Weights of a small transformer language model.
Size: 14 layers, 5 heads of 32 (1 for keys and values).
Architecture: LayerNorm before each block, rotary positions, no biases in attention or MLP, untied embeddings, normalized queries and keys.
Training: a variant of Muon for these matrices, 108M tokens.
MLP neurons of a small language model. Each row is named by its layer, matrix (gate and up: input weights) and neuron, and shows model dimensions 16-143. Each number is 128 + 32 x the weight over its row's rms, rounded and kept within 0 to 255. A neuron's up and down rows have the sign that makes its largest values positive.
After each neuron's rows, "fires after" lists the tokens most often just before its 100 highest values on Wikipedia text that the model never trained on; "fires on" lists the tokens most often at its 100 highest values on Wikipedia text that the model never trained on.

L7.gate56 [107 101  88 145 131  82 146 151 125 156 141 167 172 184 109  87 164 145 119 137  79 150 171 176 120 131  92  52 124 189 138  99  91 164 163 157 123 104 203 176 114 132 123  98 157  96 156 101 130 142  67 127 147 141 128 105 133  76 138 171  80 102 149 126 159 121 170 152 119  93 185  88 163 123  97 188 133 107 115  82  30 130 116 115 141 145 153 106 122  81 136 123 172 142 124 124  97 164 136 153 196  78 127  89 166 110 111 162 121 128 102 136 135 112 175  98  80 161 190 135 200 169 121  84 107 153 150 134]
L7.up56 [142  71 116 130 163 139 103  97 125 100 130 142 102 119 122 113 113 156 169 100 120 101  53 149  96 155 114 145  78 128  88 142 135  93 182 130 170  99 137 131  61 135 177 113 110 109 148 152 126  94 147 138 135 174  66  71 150 100 126 168 135 117 143 163 155  68  74 117 161 148  71 124 154 133  99  79 111 173 137 110 155 175 132 167 117 110  96  54 131  70 197 119 126 102  41 128 185 138 135 164  93 118 164 119 153 180 161 156 102 128 147 106 153 141 115 119 145  89 192 117 183  69 146 141 195  97 111 125]
fires after: " n", " he", " was", " to", " h", " H"
fires on: " re", "on", "e", "ad"

L8.gate150 [151 113 115  95 122 157 140 150  81 115  43  75 155 127 141 113  93  84 152 180 148 114 106  94 156 171 106 160 123 169 135 136 152 130 125  97 144 116 120 128 134 130 129 109 145  91 130 100 120 139 158 138 101 116  92 124 144 153 145 171  77  95 146 124 154  92 160 110 112 107 147 100 101 149  72 129 134 185 133 169 117 108  94 211 159  94  96 122 172 168 158 109 111 124 150 136 104 202 139 131 143 143 145  74 158 120 154 100 105  95 173 135 113 142 121 146 165 121  49 149 112 133 141 136 135 185 152  90]
L8.up150 [112 110 154  98 132 192 141 155 101 172 119 107 174 150 149 103 178 161 107 136 122 191 145 111 135  96 110  71  96 147 140 131 189 128 110  76 115 143  76 139 119  82 170 185 167 108 130  95 122  97  51 129 119  84 155  68 112 127 138 133 166 167  99 142 136 108 128 102 116 114 148 134 181 118 119 140 177 137 111  96 194 119 104 102 185 138 112 120 121 174  48 103 144  86 141 126 105  86 156 132  98 102 114 106 150 148 122 189  56 131  89 196 121 148 139 103 139 131 124 140 165 126  87 158 130  98 188 125]
fires after: " l", " m", "th", " cont", " ch"
fires on: "ang", "i", " cent", "in", "m", "ri"

L4.gate4 [ 80  77 124 102  92 153  53 187 145 149 149 177 184 131 160 159 160 150 109  97 100 156 132 129  96 165 158 113 170 122 118 120 130 156 138 151 115  90 145 167 131 112 107 174  95  92 105 144 171  56 159 109 106 172  84 160 108  90 123 156 162  77  98 149  92 117 142 168 133  68 147 138 108 129 103 114 150 152 155 124 157 137 125 178 153 187 113 109 118  60 110  64 125 172 145  74 157  83 133 149 150 121 176 124 168 132 159 160 125 109  83 125  99 116 174 130 123 165  84  60 136  83  84 182 123 132 107 156]
L4.up4 [165 134 105 156 134 198  99 121 149 112  79 166 149 143  81 139 101 137 198 134 158 132  90 190 181 135 131 105 114 143  85 134  61 107  78 168  94 187  90 137 125 135 152 158  84  86 141 132 176 155 180 173  72 121 137 130 116  90 129 153 134  98 107 178 132 100 136 138 138 144 136 165 102 143 106 123 150 182 159 146 173 145 104 123 127 165 126 109  65  85 143 120 107 155  93  79 173  72  92 106 101 123  89  98 160  84 102 184 163 166 124  67 187  51 157 116 131 126  97  87 138 120 110 117  86 106 108 126]
fires after: " ad", ".", "″", "°", " rec", " F"
fires on: "d", "ord", "N", "S", "ter"

L4.gate15 [119  98 140 129 192 126 107 113  59 161  94 102 138 167 165 143 137 102  93  71 179 182 119 108 182  80 138  98 173 106 121 119 130 173 116 136 133 137  91 109  80 106 101  85 190 104  94 121 137 138 141 142 173 113 156 119 167  89 153 155 160 125 142 169 173 138 122 143 118 130 116  60  92 113 114 136 223 141 128 121  80 112 208 110 119 150 163 182 108  70 120  73 135  87 141  65 143 126  66  80 136 124 145 133  85  95 132 142 106 125 112 178 187 119 131 186 129 142 120 131  95 156 134 193 111 197 188 106]
L4.up15 [123 166 143  81 122 135 111 117  88  88  83 126 172  91 117 139 123  51 126 120 135 147 108 179 107 140 165 173 159  89 160  96 121 148 139 132 134 112  74  84  83 140  86  91 191 118  74  95 127 130 133  97 104  87 138 140  75 169 110 145 146  95 106 185 170 120 179 155 131  82 169 154 174 118 102  90 159 136 116 118  80  92 120 157 117 189 168 191 140 113 149 141  90 153 181 144 185 166  58  75 112 127 120 123 177  85 136  97  93 111 126 115 101 133 132 158 117 133 114 154  73 155 134 113  71 168 113 136]
fires after: "at", "ir", " dis", "re", " ag", " ro"
fires on: "ric", "c"

L5.gate182 [102 103 114  77  73 147 131 138 142 136 132 115 118 132  92 113 143 129 116 119 123 138  73  51 108 118 129 163 159 145 130 141 154 114 116 144 132 136 183 185 114 162 149 136 145 102  88 137 119 109 119  85 123  96 147 129  96 104 125 165  75 135 151 119 108 144 123 188 145 125 172  68 177 169 169 147 128 128  84  96  47 132 142 238 134 133 230 102 154 173  88  98 146 117 112 151 128  71 185  87  68 100 153 169 118  98  88 187  93 130  91 180 129 148 132 117 105  92 145 145 116 119 125 148 126 107 108 129]
L5.up182 [160 108 157 101  83 137 108 105 148  83 123  96 130 150 109  72  68 125 165 135 116 137 127  74 154 119 100 103 148 159 113 172 136 175 111 101  85 121 116 184 124  97 133 161 177  67 160  64 106 115 128 105 137 112 194 149 114 117 135 146 145 119  93 170 163 118 129 123 194 136  99 104  99 127 103 147 159 128  63 138  89  80 177 200 155 110 176 177  93 137 141 105 111  85 106  65 135  73  67 134 129 167 146 140 111 148 139 146  74 133 108  55 151 152 145 103 199 121 171 133 146 126 154 103 186 115 135 118]
fires after: " t", " T", " al", " m", "T"
fires on: "e", "ong", "w", "ak", "y", "eg"

L4.gate148 [139 149 190 191  93 160 148 129 114  79 116 120  93  99  65 147 162 172 132 138 122 134 134 149 148 190  86 113 151 137 141 145 137  98 171 171 170 166 111  94 178 121 103 123 122 131  98 102  93 146  83 101 107 109 137 197 144 141  77 101 146 136  50 139 117 123 146 160 138 106 141 167 128 110 146 107  82 113 125 118 122  72 116 174 143 146 121 137 102 159 117 122  63 158 124 103 139 132  88 140  85 132  82 127 112  76 140 158 160 131 163 202  92  92 164 137 179 145 123 106  61 166  85 126  98 104 143 138]
L4.up148 [171 103 190 230 144 109 128  70 101 123 105  83  69  93 172 134 176  70 207 132 126 114 162 137 106 167 101  99 169  65 182 144 148 155 100  80 111 147 117  81 167 101 125 100  69 197 138 162 138 130 157  89 135 158 142 174 135 129 159 149 124 156  92  73  98 121 165  95  97 120 111 143 156 134 103  44  69 110 117 131 103  93 142 131 164 102 171 101 121 154  63 161 168 172 120 104 105 133 104 142 123 156 173 146 145  75  94 150 124 106 130 168  89 122 140 131 162 174 154 163 126 102 104  97 104 159  98 132]
fires after: "gan", " r", "ite", "eb", " f", "b"
fires on: "iz", "st", "ail", "an", "u", ":"

L5.gate13 [130 123 133 104 122  64 144  58 151 117 114 160  89 166 130 148 121 139 137 151 165  76  97 126  85 113  93  85 142 164 121 208 123 181 149  87  90 135 130 113 147 151 144  63  74 128 117 126 131 186  87 167 118 165  94 132 174 175 125 147 100 108 117 129 107 159 210  89 134 160 125 125 156 112 110 122 153 155 135  88 129  96 114 128 144 134 179 161 137  93 105 163  93 150 128 131 162 120  59  76 125 150  90 133  80 127  63 165 166 111  82 176 121 134 123 104 152 125 110 119  75 123 195 154 130 137 120 105]
L5.up13 [110 101 158 123 132 157 120 145 155 214 114 121  88 191 133 129 141 163 165 131 187 101  89 103 109 116 100  91 110 117  13 146 118 129 126 147 145 132 124  99 133 162 170 115 135  95 107 132 110 110  97 140  69 132 139 122 127 142 140  82 141  82 149 158 123 135 156 116 107 138 157 114 175 112 172 146 119 168 174  86  65 123 146 101 162 219 128 204  88 148  83 112  84 139  83 114 122  97 137  60 171 142 139  89 165 126 105  64 114  99 120 149 157 171 133 124  96  82 134 144 158  91 137 126 132  63 128 160]
fires after: " s", "ist", "ian", "r", " v", "ollow"
fires on: "s", "ess", "ong", "ors", "ers"

L5.gate124 [130 118 164 133 150 171  88 145 116 161 132 112 154 108 101 109 163 154 108 127  59 156  72  51  55  95 145 126 150 121 172 142 208 152  86 122 100 115 115 102  42 135  72 134 175 153 114 119 115  90 173 129 124 113  49 138 167 154 175 176 112 154 125 139 222 147 123  86 144 147 130 145 160  60 141 155 138 173 146 136 134 143 106 144 103 108 103  82 129  89 115  99 114 120 119  89 111 118 119 142 135 157 100 126 135 161 166 143 177 136 150 204 138 111 122  81 133 120 120 138 140 153 137 135  97 178 148 126]
L5.up124 [126 174 158 122 112 129 142 149  76 143  60 120 122  60  70 125 132 140  86  99  93 138  73 126 139  83 164 109 155  77 139 128 105  87 123 172 174 188  96 132 142 103 134 125 153 136 158 166  69 116 173 151 124 141 148 170 163 121 172 136 152 100 129 119 161 144  77  81 140 126 127 138 173 128  83  84 119 100 181  87 135 131 182  67 153 178 158 127 148 165 117  98 100  87  88 135 149 108 131 171 118 156 135  71 106 122 140 167 168 123  95 113 194 102  78 145 150 145 133 111 123 181 144  89 169 131 116  74]
fires after: " L", "at", " j", " St", "t", " cons"
fires on: "ud", "uc", "ric", "id", "ad", " |"

L7.gate15 [162 184 171 103 112  75 153 122 105 116  96  74 121 129  47 104 136 107  82 129 129 132 158 133 164 135  87  73 104 153 143  57 117 117 119 113 138  91 190 198 135 114 114 132 189 162 182 126 126 145  82 104 102 137 165 137 116 125 124  85 134 117 130 130  79  99 143 159 174  79 126 122 129 115 160 133  70 146 133 170 103 159 183  65 115 175 116 119 146 114 114 132  56 111 184 134 125 135 125 166 160  88 102 133 170 134 145 177 126 136 192  98 143 133 137 119 144  98 147  95 152 162  99 130 137  99 133 130]
L7.up15 [109 157  91 170 132 133 162 116 115 156 113 132  73  77 175  81 121 140  97 107 143 115 121 130  67 136  85  66 101 120 175 164 139 130 179 145 118 179 117 133 179 139 179 130 112 140 165 165 137 131 130 124 131 136  95  89 114 108 150  96  93  88 144  84 110 120 106 135 138  97 236 121 164  97 200 137 133 159 146 133 161 113 165 146 119 104 150  54 174 101 174 145 165 146 133 173 130 129 187 108 187 126 196 177 162 149  53  88 141 148 140 119  85 111 124 158  70  99 140 104 138 128  83  70 137 111 120 141]
fires after: " S", " F", " s", "f", "s", "in"
fires on: "k", "l", "m", "at", "eb"

L4.gate12 [170 149 179 140 134 109  94 120 163  79 138 164 146 105 152 139 136 106 135 141 132 136 117 125  95  51  45 156 115 111 157  75 174 106 202  58  98 139 112 162  93 124 168  80 124 122 105 117 101 156 100 141 138 115 128 106 102 125 128 129 123 152 131 111 126 155 106  84 150 166  85 116 185 122 142 133 137  92 140 112 175 122 128 109 184 127 109 101 139 127  70 138 128 136 144 180 157 126 149 173 100 104 126 119 103 118 154  89 218 106  68 125 177 141 123  67  92  95 177 101 134 142 110 133  91 142 127 117]
L4.up12 [195 155 119  85  98 109 173 145  90  85 124 151 125 102 176  81 142  86 128 192 159 130 167 131 139 142 102  98 157 152 157 107 120 122  60  90 131 127 125 123 171  98  87 153 139 160 185 186 113  86  98 111 155  84 127 127 148 175 127 122  96 131 145 159 145  80 117 113 117 121  99 114 167 117 133 136 126 152 118  98 111 127  95  86 164 154 108 102 137 145 131 104 161 131 143 102 140 152 119 158  85 137 142  84 143 141 153 126 153 108 132 134  95 183 191  83 131 187 135 140 184 220  96  60  79  77 108 100]
fires after: " the", " m", " one", " University"
fires on: " first", " ass", "ost", " of", " second", " only"

L4.gate139 [140  96 154 112 160 119  67  79  92 134 132 121 115 110 177 141 101 114 131  97 147 117 136 118 117 134 126  95 126 154 153 109  98 150 156 145 125  44 124 128 173 143 158 151 139  97 192 127 133 135 133 130 132 144 241 140 164 152 153 135 139 126  71 106  92 104 115 151 177 128  64 103 148  52  96 115 120 146  89  82  80 152 159 106 165 103 183 144 150 125  96 126 101 135 202 139 127  93 204 220 167 168 131 115 174 123 119 144 172 128 163 139 117 125 106 123 149  52 133  77 145 112 119 119 138 115 159  82]
L4.up139 [146 135 113 158 200 148 117  44 141 125 125 129  86  75 102 133 139  54  76 142 109 107 132 135 153 143  83 125  92 119 128 116 126 138 114 119  94 146 132 135 139 145  85 153 125 178 140  98 170 116 138 147 151 173 159  69 140 139 210 171 139 106 122 122 117 132 168 108 121 165 138  99 128 109  90 157 158 168 143 134 155  60 147 159 111 129 129  82 120 166 125 120 149 181 142 127 128  86 192 151 185 151  97 167 110 106 166 112  83  52  81 116 145  55 143 199 104 137  91 109  98 138 183  83 187 154 149 163]
fires after: " (", "(", "port", " new", " co", "ort"
fires on: "s", "-", "ong", "b", "in"

L7.gate95 [172 128  95  53 110 135 130  69  94 179  94 140  89 155 115 155 128 161 136 124 120 110 118 107 120 151 121 107 108 192 170 110 125 107 116 141 127 168 127 106 143  80 103 155 141 120 109 141 145 144 108 141 134 140 145 185 160 137 123 118 113 162 138 122 170 139  65  74 136 159  80 153 182 168 179 190  84  89 123 116 136  59 129  95  92  63 150 213 115 178  83 113 127  99 168 134 102 112 198 158 160 107  96  98 111 141 116 154  76 107 132 168 175  74  96 124 113 162 146 102  75 128 122 136 125 146 171 145]
L7.up95 [107 137 145 195  94 151 191  99 142 115 130 154  96 129 138 122 169 106 114  96 110 194 124 100  96 122 141  86 130  95 118 120 144 133 132 143 176 169 101 168  90 152 158 142  66  85 111 177 105 145 191 125 113  92 140 117 163 119 136 113 120 106 140 134 124 167  68  83 115 183  98  85  84 123 150 126  77 158 112 102 122 190 128 146 113 134  61  57 148 110 154 107 127 168  93 141 156 124 114 143  88 132 210 146 102  77 147  98  92  97 145 107 116 154 121 154 124 128 184 159 121 110 173 129  79 190 137 148]
fires after: "6", "7", "0", "3", "2", "5"
fires on: "–", " to"

L8.gate139 [138 126  94 186 119 189 188 140  89 132 148  99 105 185 170 144  56 176 104  46 121 150 125 151 149 110  98 166 110 169 155  98  77 104 182 123 158 111 147 131 175 131 104 115 171  77  73 107 170 156 123  88 189 191 126 118  91 172 130 174  89  89 149 122 178 158 135 114 162 155 151 137 121 171 163 195 127 154 141  75 115  87 167 116 144  87 104 142  81  86 129 124 162 100 145 144 127 141 156 157 120  95 136 129 119 132 156 135 127 119 111 182 186 120 153  85 144 102  73 133 119 129 150 154 113 112 128  98]
L8.up139 [124 133 107 165 123 158 113 138 143 195 183 114 153  89 127 124  71 174  98 136 156 161 168 152 133  60 141 150 142 169 170 145 121 150 171 177  96 123 118 161 126 136 125 130 102 138  62 123 149 146 169 103 156 169 175  50 179 114  81 131 134  53  98 113 132 139 139 109 173 146  86  71 114  95 137 119  55 103 140 141  98 105 154 141  87 100 141 109 111 118 148 142 154 104 105 214 133  51 153 157 145 171  71 176 158 124 135 128 141 126 127 141 155 118 181 116  99 118  95 115 128 109 112 220 101  40 129 103]
fires after: " le", "le", " Le", "i", "in", " for"
fires on: "g", "c", " pol", "u", "ol"

L5.gate9 [120  73  88 119  97 102 163 160  84 137 161 133 134  67 122 121 122 115 127  94 178 140 135 183 178  97 185 171  71  72  91  77 111  88  89 163  90 118 111 130  90 123 114 145 105 114  95 100  91  93 134 177 155 135 146  81 114 149 166 113  94 107 126 151 154  97 158 171  94 150  83 111 165  60 177 115 128 120 145 108  68 100 141 100 128 117 149 105 168 146  76 140  97 136 195 139 143 106  67 123 142 157 110 147 136  88 106 136 138 157 171 152 115 148 143 151  78 169 153 138 138 212 189 170 131 157 126 131]
L5.up9 [110 116 121 102  96 200 143 104  68 156 192 187 136 202 198 154 133 138 173 117 137 152 141 119 139 141 121 116 157 129 130 140 100 118 110 155 120 138 128 180 119 123 168 107  66  95 108  82 163 128 138 106 146 116 116 123 119  99 119 126 116 164  62 179 127 153  86 183 190 108 166 123  94 102 107 107  74  86 163 151 138 109 100  98 187  65 110 112 149 121 105 134  95  71 172 134 109  74 165 155 151 160 162 161 136 145 124 108 119 169  73 144 147 154 114 166 124 145 112  80 102 159  83 132 107  91 126 106]
fires after: " B", "b", " C", "en"
fires on: "y", "ig", "oy", "ut", "il"

L7.gate168 [146 109 182 190 103  94 115 153 173 121 126 159 112 189 187 171 147 144 108  57 132 137 104 111  96 172 125 116  94 136 162 153 101 106 104 127 110 179 104  97 152 106 168 142 180 116 147  80 145 142 140 122  64 106 148 162  84 118 151 168 103  58 139  98 137 158 120 140 133 157 127 129 124 134 158  97 153 113 122 201 154 145 151 121 178 159 105 160 148 218 121  47 134 119 145 121 120  78 174 150 101 129  99 159  96  73 140 123 116  29 123 198 165  99 136 102  91 113  93 111 110 116 132 123  86 121 157 123]
L7.up168 [104 180 139 147 106 142 152  93 112 113  83 115 145 138  90 126 127 100 123   2 159  84 127 150 161 102 106 130 116 170 114 182 116 136 161 105 139 189 112 109 146  78  72 146 140  56 113 140 111 185 194  94 125 156 110 144 142 146 105 153 120 174 151 117 117 121  97 165 102 169 156 164  89 109 221 148 124 179  85  96 149  62  89  81 153 113  64 111 137  83 151 122 114 168 125 105 103 105 116  94  58 166 140 115 124  95 142 156 122 182 156 134 121 138 122 157 147  82  71 180 133 138 176 128 129 117 104 130]
fires after: " pro", " st", "st", "ov", " pr"
fires on: "ru", "du", "iet", "u", "act", "v"

L8.gate141 [131 141 131 113  92 101 113 111 157 115  97 163 123 149  99 203  95 144 117 169 125  35 102 205  80  86  90 142 104 147 142 161  80 144  94 130 126 154 138 119 132  27 140 157 125  77 155 141 163 162  92 141 109 137  99 125 110 112 149  88 187 156 115 131  81 152  54 161 133 115 155  67 117  94  92  74  78 139 106 129 134 132 123 171 149 133 200 178 201 166 111 133 178  90 104 109 105  94 120 114 120 133 101 141 120 116 127 141 146 144 103  69 103 148 121  58 123 117 156 101  69 113 143 120 146 171 139 148]
L8.up141 [ 72 117 142 130 146 136 139 107 101 127  67 117 121 175 110 195 196 114 111 109 164 118 108 153 108 176 176 134 115 146 110 171 150 163 143 222 123 166 126 115  78 134  61 142 114 129  91  79 103 155 154 135  84 130 142 145 112 110 142 119 155 112 123  85  83  91 130 134 107 153 202  78  68 177 139  97 132 102  77 140  45 154 172  97 101 157 154 153 145 148 156 104 129 200 127 135 105 128 147 111  71 151 131 148 103 100 157 149 125 115 141  96 118 179 100 150  55 157 149 141  89  50 128 201 120 170 155 137]
fires after: "h", "k", "ind", "p", "re", "ep"
fires on: "am", "et", "ow", "y", "ace"

L3.gate124 [107 148 143 127 128 138 158 123 149  91  91  99 106  69 181 161 160 134 137 175 121 164 157 154 140 146 129 205 140 158  98 114 102 117 167 101 122  71 146 126 177  91 181 104 105 113  87 127 223 176 164  74  78  80 133 155 134  70 151 120  90 121 130 125 103 109 140 141 121 144  87 117 112 161 127 100 127 134 139 174 133 145 152  87  93 157 174 132 208 148 133 111 151 107 159  96  73 171 108 120 124 105 102 135 156  83  92 126 149 170 144 129 114 132 137  72  85 135 147  84 113 113 134 125 119 109 169  71]
L3.up124 [116 140 210 157 161  91 122 103 122 103  67 118 104  90 175 165 159 109 125 133 142 197 141 183 175 152 138 177 156 164 108  79  90 114 132 120 175 145  91 108 168 148 144  87  84 160 189  83 171 184 175  66 141  78 199 173 107 174  96 154 102 149 130  90  68 129 108 187 135 162 145 147 159 148 154 147 119 127 111 165 106 103 109  87  97 124  87  84 121 110 138 120 153 137 111 129 151 132 143 165 120 132 122  96 144  87 166  71 130 132 133 167 112 164 111 170 108 136 176 146 109  83 131 124  74 100 131 135]
fires after: " 0", " U", " 1", " 2", " 14"
fires on: "."

L5.gate36 [146 149 132 159 108 158 134 133 125 126 129  95  72 134 100 149 153 163 120 134  91 165 134 129 119  97  94  98 167 189 184 145  96 120 153 115 160 139 131 143 119 136  84  93 144 125 163 161 170 111 116 163  86  61 106 128 114 137 133 118 153 133  98 165   7 159 159 138 138 138 123 175 126 124 109 108 127 116  66 166  87 166 178 203 151 121 149  94  90 111  84 143 113 114 168 123 127 182 170 174  93 118 115 117 134 103 129 156 163 149 100 113 171  83  63  99 117 102 150 181 166 135 150 151  98 143  84 144]
L5.up36 [ 85 157 106  63 142 168 192 188 158 212 167  58 176  82 105 191 135  99 119 111 162 114 160 160 105 132  99  96 132 111 127 130 102 159 156 116 135 107 145 132 155  89  85  79 168 131 114  84 107 139 158 100 139 133  94 119 112 144 207 159 118 159 138  89 127  86 200  70 109 137 128  64  99 134 168 102 106  59 133 132 123 125 146 129 115 170  91 102  74 123 131 138 114 120 124 103 125 148 121  77 172  96 139 147 101  62 167 122 133 160 159  88  81 119 146 125 114 123  75 113 130  90 118 131 167  72 140 135]
fires after: "\n", "8"
fires on: "==", "′"

L8.gate41 [130 120 152 126 123 113 201 120 154 106 112 122 116 202 116  55 130 141 119 132 191 126 134 168 165 170 118 174 145 203 108 109 118  93 181 166 119 151 154 171 100 200 130  83 131 119 117  86 125 108 133 156  89 124 135 145  82 115 114  97 171 131 147  96 178 198 123 137 137 114 132 115 152 114  95 172  94 154  37 132 114 120 159 193 167  95 122  92 117 126 133 184 109 109 107  89 109 139 107 131 160 140 108 142 171 117  88 134 126 116 125 119 182 127 120  99 141 101  78  90 111 155 130 126 102 147 109 101]
L8.up41 [122 139 134 117 113 124 147 170 205 103 146  80 166 139 123 151 141 157  91 104  79 175 148 145 128 120 117  87 165  91 113  58 147 102 155 202 105 135 124  64 117 163 132 125 174 133 135 118 133 168 103 117 163 125 150  93 115 127 161 145 136 166  87  94 141 196 172 152 141 102 186 132 156  88 111 120 142  81  79 137  93  75 121 117 126 150  78  62 148 137 123 170 158 104 160 130  50 135 149 127 194 149 115  79 211 126 140 103 141  78 140  80 113 104 164 116  94 180  41 167 109 156 128 123  88 127  73 154]
fires after: " f", "um", "as", " se", "|", "areer"
fires on: "oot", "an", " =", "as", "==", " Y"

L5.gate24 [170 139 110 152 145 167 121 137 181 123 177 101 160 160  68  70 135 127 142 137 165 173  92 159 114 136  47 135 127  92  49  53 160 132 127  94 135 174 133  69 124 149 135 134 174 194 109 117 114 143 163 109 136 120 105  65  89 188 134 133 103  83  99 147 191 170 101 151 133  83 161  84 144 140 182  94 139  89 115 105 138  45 133  61 128 146 126 150 182 110 112 124 110 133 188 106 102 152 144 120 114 104 111 179 171 102 132 103 140 127 152 137  94 140 142 134  51 171 148 155 138 163 114 106 114 148 115 176]
L5.up24 [141 113 133 167 119 107 150  91 127 103 145 104 146 159  74 166 184 171 151  64 129 118 120 132  99 170 112  67 166 110 155 142 136 115 138 117 109  80 135 140  79 164 147 141 130 121  96 101 186 129 125 135 127 124 148  84 108 124 136  72 137 167 170  94 172 186 111 147 163 125 182  87 136 114 161  68 120  90 103 136 143 128 108 115 190 156 145 153 124 112 134 150 127  94 121 127 110 145 113 147  97 116  91 123 165  58 130  71 203 125  90  55 116  99 184 141 138 128 124 170  97  97  89 176 109 113 122  22]
fires after: "ory", " ", "ion", "areer", "==", "ife"
fires on: "==", "===", " =="

L9.gate118 [179  87 146 161 138 157  80 121 155 185  95  91  84 166 150 154 146 117 104 155  81  52 146 101 150  75 175 121 110 188 146 100 143 113 139 163  78 202 104 159 138 148 118 132 114 132  51 128 141 125 139 179 106  85 146 100 158 119 100  76  91 146 131 125 147 135 179 145  86 130 159  92 185 183  95 109 152 216 106 106 100 183 140 148 162 122 155 135  87 121  62 121 113 130 133 114 135  82 113 160 140 156  80 156 115 134 108 118 145 108 144 158 121  95 169 152 104 125 104 136 122  99 151 109 139 150 109 171]
L9.up118 [ 92  99 109 155 156 125 162  81 122 121 161 127  76 101  77  69  88  65 141 160  87 106  86 124 133 183 184 103 109 123 131 145 136 114 202 176  79 124 121 164 132 136 130  90  87 137 135 100 172 182  96 118 126 141 139 107 139 114  92  89 127 128 102 151 155  62  68 121 104  94 147 213 147 176 130 129 147 120  72  85 197 162 132 139 179  81 193 152 176  81  73 145 144  77 136 133  88 135 103 124 172 149 129 139 151 117 119 126 169 138 115 129 179 143  90  98  92 111 140 139 135 124 135 178 159 112 126 190]
fires after: "it", "os", "o", " F", "a", "un"
fires on: "ut", "it", "ct", "est", " Y", "as"

L3.gate42 [197 211  49 113 149 130 165  84 125 145 123 106 112  86 111 176 169 165 106  64 102 141  85  88 185 148 123 134 137 123 150 162 129 126 105 130  74 115 135 189 125 193 157 158 206 124  93 177 125 147 146 187 105  92 151  80 159  85 116 126 135 139 132 140 102 129 119 120 127 179  97 137  94  93  87 113 151 155 105 160  83 120 144 165 186  73 128 126 139 104 137 160 116 166  58 118 166 141 108 156 137 155 140 117 147  93 106 153 147 134 139 106 143 164  68 128 148 133 115 118 156 102  99 136 101 129 121 118]
L3.up42 [112 136 104 123 126 105 150 148 137 140 124 137 106 109 121  52 119 108 126 109 166 124 153 173 113  73 123 132 124 139 126  74 111 100 127 158  44 183 189 109 157 185 125 192 124 171 137 162  99 102 114 127  83 174  52  98 157  92 130 108 114  95 114 120 112 117 175 135 120 118  69 128 142 159 121 142  79 123 115 185 163 127 138 191 108 154 156 158 184 170 107 241  82 163 100 149 112 102 147  86  91 137 106 120 153 123 116 148 137 150 176  78 156 157 116 100 158 148 101 125 132 168 141  61 114  93 115  91]
fires after: "o", "ro", "ra", " a"
fires on: "ch", "w"